python train.py --num_key_value_heads=1 --intermediate_size=1536 --positions="rope" --attn_scale=0.0884 --init_std_qkv=0.0215 --init_std_o=0.0215 --init_std_up=0.0215 --optimizer="adamw" --beta2=0.99 --schedule="wsd" --max_seq_len=1024 --doc_mask=true --z_loss=0.0001 --max_steps=11454 --dataset="wikipedia_en"
MLP neurons of a small language model. Each row is named by its layer, matrix (up: input weights) and neuron, and shows model dimensions 256-351. Each number is 50 + 15 x the weight over its row's rms, rounded and kept within 0 to 99.
A block is one neuron, or neurons of one layer that tend to fire together. After each block is what it responds to, as a language model described it from the Wikipedia text at the highest values.

L15.up43:84 47 42 78 40 44 39 51 58 48 58 26 49 46 39 19 53 54 40 27 79 42 52 57 69 51 67 41 37 43 43 67 70 42 66 66 64 42 47 62 63 39 58 27 40 31 61 49 56 22 45 65 44 44 53 50 35 51 22 40 34 57 37 38 52 68 86 75 53 52 51 70 43 66 50 45 51 50 69 76 18 45 48 31 34 62 84 57 71 65 47 59 53 58 64 49
L15.up454:62 81 41 62 33 44 55 56 45 28 43 44 80 31 62 47 49 36 27 44 45 28 60 50 42 40 24 47 51 63 41 61 67 36 68 57 22 47 49 66 56 13 60 63 47 50 46 43 61 38 55 67 75 42 38 58 84 63 48 50 80 78 27 30 48 67 54 54 56 64 47 47 58 40 50 50 53 58 51 38 30 57 37 46 40 59 53 49 37 16 52 64 45 68 59 45
L15.up659:76 40 42 53 49 38 63 40 54 56 33 31 56 48 23 42 60 41 36 35 43 54 55 35 34 17 40 46 61 62 55 34 71 56 53 62 49 42 55 78 43 31 34 32 43 87 56 38 73 43 32 57 53 42 37 55 62 48 35 71 41 36 47 37 42 42 46 43 38 44 33 67 58 30 30 54 39 42 37 49 52 81 53 24 63 47 33 58 57 26 54 81 44 71 68 70
L15.up992:58 57 40 49 41 20 51 71 33 61 41 38 29 50 59 66 46 39 17 33 74 71 67 10 65 52 57 56 24 32 53 59 49 48 50 65 57 39 58 66 48 50 66 54 31 49 56 37 55 65 81 38 35 49 54 32 56 46 45 62 46 53 48 48 38 54 44 60 46 43 27 35 34 46 26 50 51 38 75 57 48 40 54 47 51 59 67 41 49 55 51 24 24 94 24 54
L15.up1278:66 47 53 69 50 54 58 41 69 49 52 18 40 47 34 33 46 48 36 14 63 49 50 68 67 60 58 46 36 26 44 56 42 44 65 39 64 52 50 52 61 25 58 26 46 29 73 27 44 22 51 61 61 32 80 38 58 56 10 49 50 61 44 41 39 56 81 53 47 67 44 59 40 66 58 29 44 58 36 61 22 49 31 40 51 68 52 38 80 41 42 62 45 91 66 59
L15.up1387:61 39 31 62 74 55 53 63 59 42 72 42 41 52 66 39 41 59 55 50 58 57 47 53 37 45 80 82 47 64 46 56 47 36 18 48 73 37 45 80 53 15 41 28 37 53 47 51 36 52 45 61 58 29 46 50 51 39 27 49 53 42 47 53 66 34 46 60 60 44 52 66 48 53 29 81 52 31 32 47 30 64 62 23 45 58 83 48 61 48 60 45 58 41 56 75
L15.up1402:70 41 18 62 34 41 24 32 47 61 66 54 45 25 65 28 76 40 52 51 48 42 65 55 51 47 67 75 66 57 53 53 53 38 55 79 63 58 58 70 20 10 50 60 49 61 72 35 45 27 46 67 48 40 34 20 84 42 73 39 41 66 40 36 42 55 87 56 54 78 49 60 31 74 53 47 55 35 61 74 37 51 47 30 54 53 55 48 42 38 58 49 63 50 57 57
L15.up1429:83 61 54 62 50 30 43 30 44 49 65 41 22 34 27 35 60 68 78 24 79 22 58 46 61 35 40 44 60 48 23 61 27 48 60 41 56 63 74 50 29 53 33 37 50 83 71 38 56 61 61 55 35 37 39 26 77 27 48 40 22 48 52 21 48 32 75 55 38 52 55 74 63 46 44 49 56 43 37 89 42 56 37 40 53 65 70 49 55 26 43 31 33 41 54 56
Responds to: Slot before a verb

L8.up156:63 35 52 41 39 36 64 46 33 54 79 26 62 62 63 59 53 59 71 29 57 51 44 49 56 50 90 21 49 34 34 64 76 74 59 54 66 47 38 53 22 54 95 46 65 47 44 55 51 69 47 51 47 32 44 43 75 69 43 67 38 45 37 50 61 50 57 31 66 49 45 50 55 45 41 28 50 65 68 60 71 62 56 35 33 56 54 45 64 37 47 43 56 53 44 50
L8.up256:78 42 72 58 43 54 20 51 52 51 20 50 47 49 35 42 86 60 73 68 61 23 69 44 33 67 79 68 41 37 40 36 70 47 45 53 60 51 49 51 46 40 41 59 43 49 52 61 60 55 36 39 53 65 57 46 33 42 35 60 45 57 39 58 54 29 54 68 49 34 38 69 40 39 70 40 62 31 35 38 41 50 95 61 36 67 60 48 71 58 44 64 53 64 61 64
L8.up291:63 42 45 46 12 42 31 68 42 45 38 48 56 61 17 55 74 51 63 37 50 35 65 28 63 75 77 71 56 72 54 56 58 60 84 39 39 58 47 51 15 75 61 56 51 62 82 33 47 53 32 48 48 75 38 63 52 46 44 75 60 74 43 45 62 34 70 64 43 29 40 81 48 60 59 55 53 46 53 51 62 44 57 50 61 51 67 64 40 49 44 64 21 31 74 36
L8.up359:39 56 44 49 24 15 53 22 58 69 68 43 39 65 51 41 51 54 64 56 75 26 62 45 57 50 25 30 55 61 32 64 51 51 38 34 56 45 44 70 78 55 57 60 57 37 46 32 34 55 52 35 76 41 37 53 37 73 53 64 59 34 43 70 63 61 45 43 41 38 71 65 72 35 55 43 45 44 47 65 67 49 69 54 19 69 66 51 52 57 50 30 74 63 40 68
L8.up1070:39 49 70 28 30 45 72 86 47 68 60 44 61 74 60 43 55 52 51 52 27 62 56 44 33 64 59 43 55 43 14 56 63 58 55 21 58 39 50 59 66 54 59 46 51 70 20 42 89 67 49 73 78 59 46 58 65 94 51 25 78 48 37 35 46 28 36 40 64 45 36 24 57 56 44 33 55 36 57 57 58 33 70 43 32 68 55 65 68 48 37 33 56 64 82 45
L8.up1114:63 42 56 49 48 31 45 66 40 43 58 29 27 58 46 40 48 30 69 40 79 57 50 57 32 56 78 54 57 46 42 68 54 57 36 44 33 45 59 76 63 45 82 25 37 58 49 44 71 53 35 53 54 65 31 47 57 66 44 49 59 80 27 33 61 35 37 41 51 49 46 44 54 59 41 51 45 63 61 44 42 42 60 55 47 69 79 47 80 54 68 66 66 27 67 68
L8.up1463:57 29 72 57 53 46 26 53 37 44 76 18 47 59 43 31 57 64 55 34 59 38 57 40 24 49 42 42 42 62 48 40 50 41 44 44 78 29 54 61 86 65 48 60 60 32 53 37 52 46 52 56 66 22 39 42 28 53 25 46 75 64 44 64 45 36 70 59 76 58 33 44 71 49 76 57 48 19 67 52 74 70 24 34 49 53 82 43 31 63 66 51 74 34 47 40
L8.up1474:76 71 63 38 29 07 58 41 68 44 38 52 62 69 47 50 71 54 30 56 22 48 64 18 44 47 48 49 61 59 31 60 44 50 74 42 38 34 59 29 41 48 77 39 57 23 31 35 51 51 29 73 40 68 39 61 24 44 43 55 75 55 50 46 76 31 23 54 41 45 52 42 62 61 40 52 22 73 28 48 48 40 65 56 75 79 73 38 33 49 51 61 58 32 30 37
Responds to: Empty table cells

L15.up332:58 54 46 51 78 25 40 23 39 37 48 39 46 44 45 71 75 54 74 24 46 51 70 28 40 62 25 39 61 41 57 69 61 73 41 27 46 49 50 51 41 52 26 70 38 33 55 46 69 50 57 12 37 57 55 55 73 57 43 18 51 58 59 88 34 63 50 49 67 72 73 55 59 75 75 57 61 60 67 67 68 46 36 26 57 43 76 53 80 51 32 17 17 56 82 49
L15.up449:76 34 54 51 69 40 52 40 61 45 26 43 46 34 76 51 47 05 45 57 30 65 65 38 82 14 57 44 41 32 49 22 65 59 56 53 39 54 70 61 47 60 35 52 49 34 59 47 78 46 64 57 23 52 70 77 27 61 55 05 47 45 55 56 38 61 36 61 55 48 66 48 57 36 39 33 33 31 28 53 77 48 24 25 39 51 42 47 92 46 42 32 67 61 37 35
L15.up680:64 48 45 60 51 64 36 40 46 36 54 61 21 15 47 56 69 18 48 59 41 56 66 23 54 36 63 39 43 66 64 37 61 64 36 39 54 49 74 65 22 60 39 49 46 44 57 44 55 35 43 80 66 61 74 49 48 65 26 37 66 53 75 63 61 48 67 36 58 47 36 28 51 38 40 47 21 53 38 55 71 56 55 33 29 48 43 56 68 42 43 84 41 35 45 19
L15.up687:51 54 49 27 70 49 65 42 54 52 42 21 32 59 69 81 63 58 49 68 36 34 63 70 55 23 57 21 39 52 58 44 70 43 53 61 39 58 58 51 62 63 58 59 42 76 49 78 57 55 31 57 29 22 39 60 43 95 63 49 44 68 45 53 48 54 20 23 42 44 67 52 61 45 46 30 52 00 67 70 42 37 34 22 63 54 37 60 59 51 43 48 45 39 63 47
L15.up717:66 49 76 54 34 56 48 42 89 50 38 52 43 44 46 65 37 32 57 16 62 43 51 38 49 57 35 51 26 26 59 56 40 27 57 53 27 50 51 29 37 77 44 34 64 56 70 48 73 50 26 49 29 25 65 86 62 40 36 43 58 34 60 64 17 29 29 34 67 64 78 50 59 65 47 15 32 39 73 53 61 53 59 69 56 50 60 65 58 26 49 48 47 33 29 43
L15.up760:36 32 39 65 59 98 38 68 39 39 57 62 65 68 41 27 37 47 61 49 48 38 83 44 46 52 80 41 50 59 22 24 48 48 51 59 33 37 60 71 64 45 48 65 50 62 51 52 61 31 80 36 37 16 53 45 71 66 24 54 60 53 63 34 37 33 43 49 50 53 61 86 81 81 47 46 54 33 30 70 65 44 35 51 63 47 76 29 48 48 38 66 69 57 32 26
L15.up1368:84 58 73 73 60 39 29 68 39 16 32 43 74 68 73 72 55 60 49 47 51 41 70 11 61 45 53 44 47 51 57 35 48 31 33 29 79 51 71 68 36 72 02 60 68 61 54 35 49 47 36 32 69 42 57 77 68 74 65 51 53 65 48 45 50 46 55 19 59 34 67 54 71 55 48 55 60 49 58 58 41 58 26 64 26 49 66 99 63 39 22 41 59 56 59 45
L15.up1433:55 61 46 45 66 46 59 69 33 43 37 59 70 66 33 64 66 56 82 64 62 39 62 43 71 37 42 35 51 45 59 36 59 40 44 20 35 39 61 35 29 64 43 59 52 66 40 85 53 59 49 46 56 26 59 64 37 55 47 42 72 61 54 52 48 46 49 60 53 42 40 44 66 46 47 52 27 60 27 63 60 37 59 42 72 69 28 38 58 66 52 29 33 85 60 68
Responds to: Number prefix before final digit

L15.up240:59 58 64 65 43 42 53 55 72 50 43 39 57 61 61 84 43 65 70 73 45 20 46 61 73 50 77 70 66 59 54 25 42 48 43 63 45 15 37 55 45 46 63 51 44 64 56 49 53 30 14 36 71 24 54 43 51 76 61 62 55 58 53 48 42 31 66 71 52 43 18 52 46 43 44 56 34 62 68 64 47 29 48 33 28 47 47 58 57 53 39 58 33 71 74 55
L15.up296:29 71 71 47 47 51 36 36 45 57 52 57 33 33 58 81 41 31 33 71 38 62 49 76 33 46 60 65 63 29 48 66 35 42 38 55 57 31 47 51 72 38 75 53 69 65 70 24 38 46 52 60 48 02 51 70 56 43 55 31 57 30 53 51 45 55 51 26 60 42 40 85 69 48 36 67 12 37 63 70 38 49 32 45 45 55 59 79 63 60 46 78 26 76 50 70
L15.up309:65 50 79 60 29 47 44 48 51 50 62 75 40 53 41 57 35 45 51 36 36 52 44 66 31 32 58 28 50 43 49 41 55 40 53 62 44 29 47 55 55 49 44 99 56 53 73 27 61 43 40 39 60 41 43 21 59 55 45 55 66 73 40 72 51 27 61 42 48 54 82 54 71 29 43 42 52 26 35 63 29 44 67 47 23 45 75 57 59 41 30 41 37 55 57 71
L15.up582:54 54 69 39 79 44 25 52 41 64 59 48 39 30 68 60 48 38 63 45 24 35 46 69 46 33 43 80 69 52 46 41 48 49 40 42 44 27 51 63 36 32 58 52 50 58 57 69 64 36 49 31 34 45 85 35 61 70 48 51 50 52 38 51 63 37 39 29 41 68 54 66 50 54 48 54 33 53 68 57 28 60 45 60 35 53 59 60 55 47 15 54 47 52 41 43
L15.up764:64 36 59 47 53 41 34 65 71 35 57 53 35 49 40 49 47 66 59 59 43 28 43 44 67 43 59 64 71 70 56 63 29 48 49 38 69 21 27 63 56 35 59 75 43 69 60 36 53 47 54 65 62 42 41 40 93 49 34 46 74 39 34 59 49 35 58 33 39 37 73 57 63 28 49 67 60 19 63 58 59 69 48 42 50 59 46 50 44 71 45 99 38 33 29 48
L15.up787:50 38 65 30 34 31 65 65 49 27 62 50 47 55 64 40 67 71 34 76 42 63 53 14 57 60 46 21 68 42 40 28 24 54 55 54 63 19 53 77 60 66 48 57 59 58 44 57 68 33 42 44 59 48 39 13 57 35 20 25 82 75 67 49 63 29 68 60 55 44 56 73 57 38 44 42 19 63 71 38 59 50 51 62 24 43 63 67 70 25 57 69 17 52 65 73
L15.up833:41 63 46 68 57 40 58 36 55 61 41 51 40 46 27 59 30 27 52 44 56 44 58 51 50 29 39 53 54 42 09 48 31 59 35 40 43 43 43 61 57 50 49 50 25 62 35 48 51 48 37 45 61 14 68 36 59 65 52 69 50 28 25 38 56 48 47 38 45 32 35 56 31 54 34 60 18 06 54 59 51 28 59 58 41 52 59 71 45 48 55 59 47 53 41 68
L15.up848:64 67 65 61 59 45 23 67 46 83 62 35 32 58 40 49 38 69 62 46 64 43 42 37 39 32 71 39 71 31 56 61 58 47 28 47 43 20 33 59 40 50 51 56 74 86 68 62 53 11 26 52 58 33 42 59 61 61 32 29 66 45 60 57 62 45 41 40 44 50 50 66 48 38 42 36 30 43 44 52 21 33 39 27 52 71 52 82 59 68 41 59 42 70 42 55
Responds to: Unit boundary markers

L10.up199:41 76 63 51 53 60 50 48 50 50 39 44 49 73 38 57 60 59 64 67 72 52 81 12 47 42 36 44 55 31 55 62 71 13 44 23 68 48 65 64 65 42 42 76 61 69 64 32 51 53 61 61 30 27 43 33 65 39 42 35 12 42 56 44 54 25 36 23 49 45 45 33 28 77 60 37 68 46 56 59 66 57 39 53 31 67 38 49 86 84 49 44 69 63 65 43
Responds to: Numbers in table cells

L10.up725:49 74 54 47 67 49 38 43 63 55 56 41 65 37 67 49 70 63 82 59 80 54 62 35 26 38 34 27 59 45 49 11 50 47 42 41 51 35 45 38 37 43 37 47 40 66 53 48 45 43 25 48 84 42 39 56 48 48 60 67 49 37 54 39 46 53 52 53 66 59 68 46 29 49 44 44 43 40 52 48 49 54 39 25 50 67 82 59 60 45 18 79 56 66 60 76
Responds to: Repeated name starts

L10.up119:17 58 51 66 29 57 54 55 53 74 60 51 47 48 30 58 46 42 69 59 22 69 44 68 53 62 74 42 22 48 50 24 44 48 29 57 31 50 46 52 55 43 32 72 32 68 66 35 62 30 42 27 66 46 55 50 40 44 41 72 43 40 30 53 31 14 24 39 48 37 47 60 42 43 61 85 32 25 51 46 39 72 67 57 24 62 63 55 65 84 59 62 43 71 50 54
Responds to: Naming words, sentence ends

L10.up1099:57 51 50 65 45 32 44 76 48 51 73 52 64 44 68 41 35 47 32 54 29 32 62 48 52 30 44 39 33 33 31 69 39 56 58 43 76 31 46 63 36 73 77 59 82 74 48 44 61 35 46 45 46 36 46 45 46 41 61 58 42 27 57 39 35 44 52 49 39 25 61 38 60 53 15 49 39 55 21 40 63 42 38 53 55 66 88 64 55 46 45 37 38 51 41 48
Responds to: Pre-verb adverbs and auxiliaries

L8.up379:54 76 57 54 47 34 25 36 74 41 48 46 53 49 55 34 71 34 46 18 20 57 54 22 42 37 54 62 64 46 69 81 51 48 46 78 49 40 73 44 77 22 91 45 29 64 70 44 66 42 51 49 57 54 60 37 55 32 18 26 66 52 53 45 51 43 54 52 60 57 50 72 61 51 31 42 56 63 40 63 42 55 60 06 63 73 64 33 56 38 62 49 42 67 54 44
L8.up539:53 47 35 69 40 48 64 38 38 48 53 59 49 69 57 35 47 43 26 44 38 48 55 45 41 21 40 33 37 50 34 70 51 52 68 42 62 22 59 82 30 54 63 52 64 59 52 52 57 40 49 42 54 11 36 45 65 50 27 53 63 70 27 50 40 59 68 58 59 47 61 78 45 65 19 50 43 79 44 43 50 65 29 41 21 59 69 39 74 66 32 54 41 66 46 49
L8.up768:68 80 53 47 28 31 54 52 54 68 61 37 58 59 41 21 44 64 78 10 62 39 61 41 59 41 58 55 59 54 46 53 53 55 38 45 53 42 45 45 63 45 44 32 44 64 43 56 51 47 65 59 64 63 62 54 76 25 48 50 54 49 39 50 37 54 75 45 45 54 63 67 41 37 25 33 15 58 49 42 28 52 89 37 39 45 44 42 34 37 35 51 70 71 23 36
L8.up1148:68 55 38 53 49 54 52 32 34 45 56 38 57 35 41 59 43 52 74 22 57 61 43 55 43 22 56 34 45 47 57 46 42 55 50 36 34 60 42 62 78 43 47 53 37 90 64 46 62 21 58 72 51 24 48 39 76 43 46 53 57 40 53 45 49 50 57 64 22 54 53 74 29 54 41 44 33 34 33 47 61 52 33 49 24 60 24 53 18 70 62 58 47 58 38 49
L8.up1162:50 64 57 54 38 39 54 53 22 70 55 28 25 50 74 31 30 44 50 37 58 43 53 30 73 35 60 35 51 28 42 30 37 43 75 76 61 36 53 79 32 59 69 48 76 88 69 34 64 52 29 44 49 45 46 42 37 55 25 41 48 52 47 39 34 50 60 74 39 37 69 51 29 66 48 43 46 56 48 43 41 32 63 64 76 53 93 38 55 66 53 47 32 66 50 59
L8.up1325:56 50 33 40 27 40 47 65 36 46 71 37 30 62 54 62 64 60 78 41 41 66 61 47 62 58 20 34 53 31 21 66 29 44 46 40 86 15 47 80 38 45 71 21 53 69 54 37 68 56 55 57 68 16 45 10 68 59 34 51 39 50 43 33 42 28 50 63 47 58 71 74 41 52 45 60 57 52 50 43 60 59 57 40 48 48 85 72 36 73 28 35 47 69 38 46
L8.up1380:59 62 62 49 32 69 46 31 36 55 63 35 50 42 42 36 44 49 60 32 33 70 54 00 64 60 30 62 55 40 48 50 50 52 52 46 45 21 62 65 42 45 68 64 24 46 38 49 61 54 31 35 58 14 68 08 69 44 42 48 48 42 39 40 60 53 44 16 26 61 65 67 48 84 43 46 32 87 48 40 73 46 66 40 68 44 67 45 56 44 47 46 36 61 34 37
L8.up1451:44 69 42 42 75 40 67 73 27 51 68 37 32 33 60 61 73 57 58 40 51 48 53 38 44 48 42 56 49 14 32 28 39 63 69 53 64 47 45 45 46 14 41 31 25 41 57 51 54 38 49 80 43 26 46 35 60 55 44 77 72 46 26 52 66 53 40 47 60 56 50 33 48 52 29 49 45 53 57 67 64 55 39 45 45 79 64 59 40 46 44 38 51 48 30 64
Responds to: Additive and pre-verbal adverbs

L8.up463:42 47 72 32 61 51 72 41 75 55 36 36 30 55 59 56 59 85 56 41 71 45 82 40 46 47 41 34 57 40 22 06 81 67 60 40 60 66 59 52 47 61 40 49 47 16 49 26 36 37 30 87 52 61 49 56 55 43 42 53 66 52 61 75 38 52 53 66 59 48 49 32 67 45 69 13 51 52 32 51 26 54 55 36 54 73 85 44 58 07 18 74 58 43 58 46
L8.up619:46 43 68 20 52 45 51 49 63 61 69 41 40 34 38 46 50 42 50 63 32 53 46 51 38 47 60 58 60 45 31 34 43 46 47 45 68 44 55 59 68 28 63 56 58 46 47 47 15 29 61 22 69 54 34 64 53 45 41 00 44 56 63 69 33 73 52 53 53 70 84 65 53 63 01 40 48 60 37 34 63 65 57 39 58 24 61 40 73 47 34 32 35 48 46 35
L8.up720:55 52 50 19 41 49 42 29 37 57 75 59 56 34 54 31 49 77 47 45 50 49 82 13 65 44 85 41 60 53 51 49 63 30 41 34 28 63 73 32 68 49 62 46 66 50 39 47 67 45 56 50 70 53 66 35 71 36 27 46 76 51 71 76 29 18 33 50 55 70 76 30 57 43 60 70 32 45 99 65 72 42 51 26 65 55 69 50 29 63 20 47 13 45 23 30
L8.up782:52 58 28 57 62 64 51 31 34 51 49 45 53 50 62 55 67 47 44 47 40 51 92 10 59 55 62 51 27 68 57 52 47 52 56 45 42 61 50 56 77 40 50 64 61 30 50 51 62 63 60 43 52 33 52 52 46 62 32 67 57 44 56 65 15 13 44 21 51 59 32 32 89 68 54 27 26 53 50 63 40 70 28 47 50 69 53 49 72 37 44 35 48 55 51 46
L8.up1087:59 51 50 32 64 33 52 43 41 48 35 41 49 53 57 31 33 62 77 49 71 59 68 04 56 65 60 39 55 56 55 49 80 50 51 46 17 55 37 30 43 25 35 25 52 60 57 43 45 56 37 71 31 67 60 62 26 52 29 62 88 52 57 62 27 49 47 57 62 56 47 26 59 63 60 35 65 46 36 58 54 52 39 04 31 77 77 68 32 33 50 70 31 39 46 45
L8.up1207:41 69 63 36 52 39 33 54 52 29 51 41 28 16 62 29 60 46 67 50 56 77 63 00 34 16 71 56 71 31 45 57 46 34 56 44 25 59 45 46 36 22 48 33 19 73 55 40 24 39 38 72 44 59 55 50 40 53 30 32 57 63 55 58 26 69 46 58 52 28 61 58 52 78 61 34 31 42 50 74 45 54 51 40 54 55 53 65 34 26 66 48 63 44 48 52
L8.up1290:59 54 36 49 59 41 74 37 50 49 73 40 77 30 39 55 61 40 46 70 40 56 63 39 67 60 43 33 74 55 51 23 63 37 41 63 78 38 46 56 74 55 70 55 45 45 60 64 26 50 16 59 65 29 34 38 17 73 30 48 33 39 46 54 54 49 57 67 62 59 43 67 44 48 27 45 50 32 29 56 19 44 22 31 57 47 51 38 41 50 58 71 00 78 25 65
L8.up1524:39 54 55 55 64 41 33 19 68 29 45 48 54 48 72 63 54 43 25 34 36 58 59 46 54 41 48 53 46 18 42 39 60 64 73 57 45 45 55 57 57 26 44 38 42 50 52 56 47 49 42 55 55 56 48 55 41 59 31 43 69 25 37 97 50 67 43 37 75 62 72 46 55 65 48 00 52 39 27 28 42 52 45 37 25 73 69 48 43 37 43 58 20 54 47 42
Responds to: Row-start list entries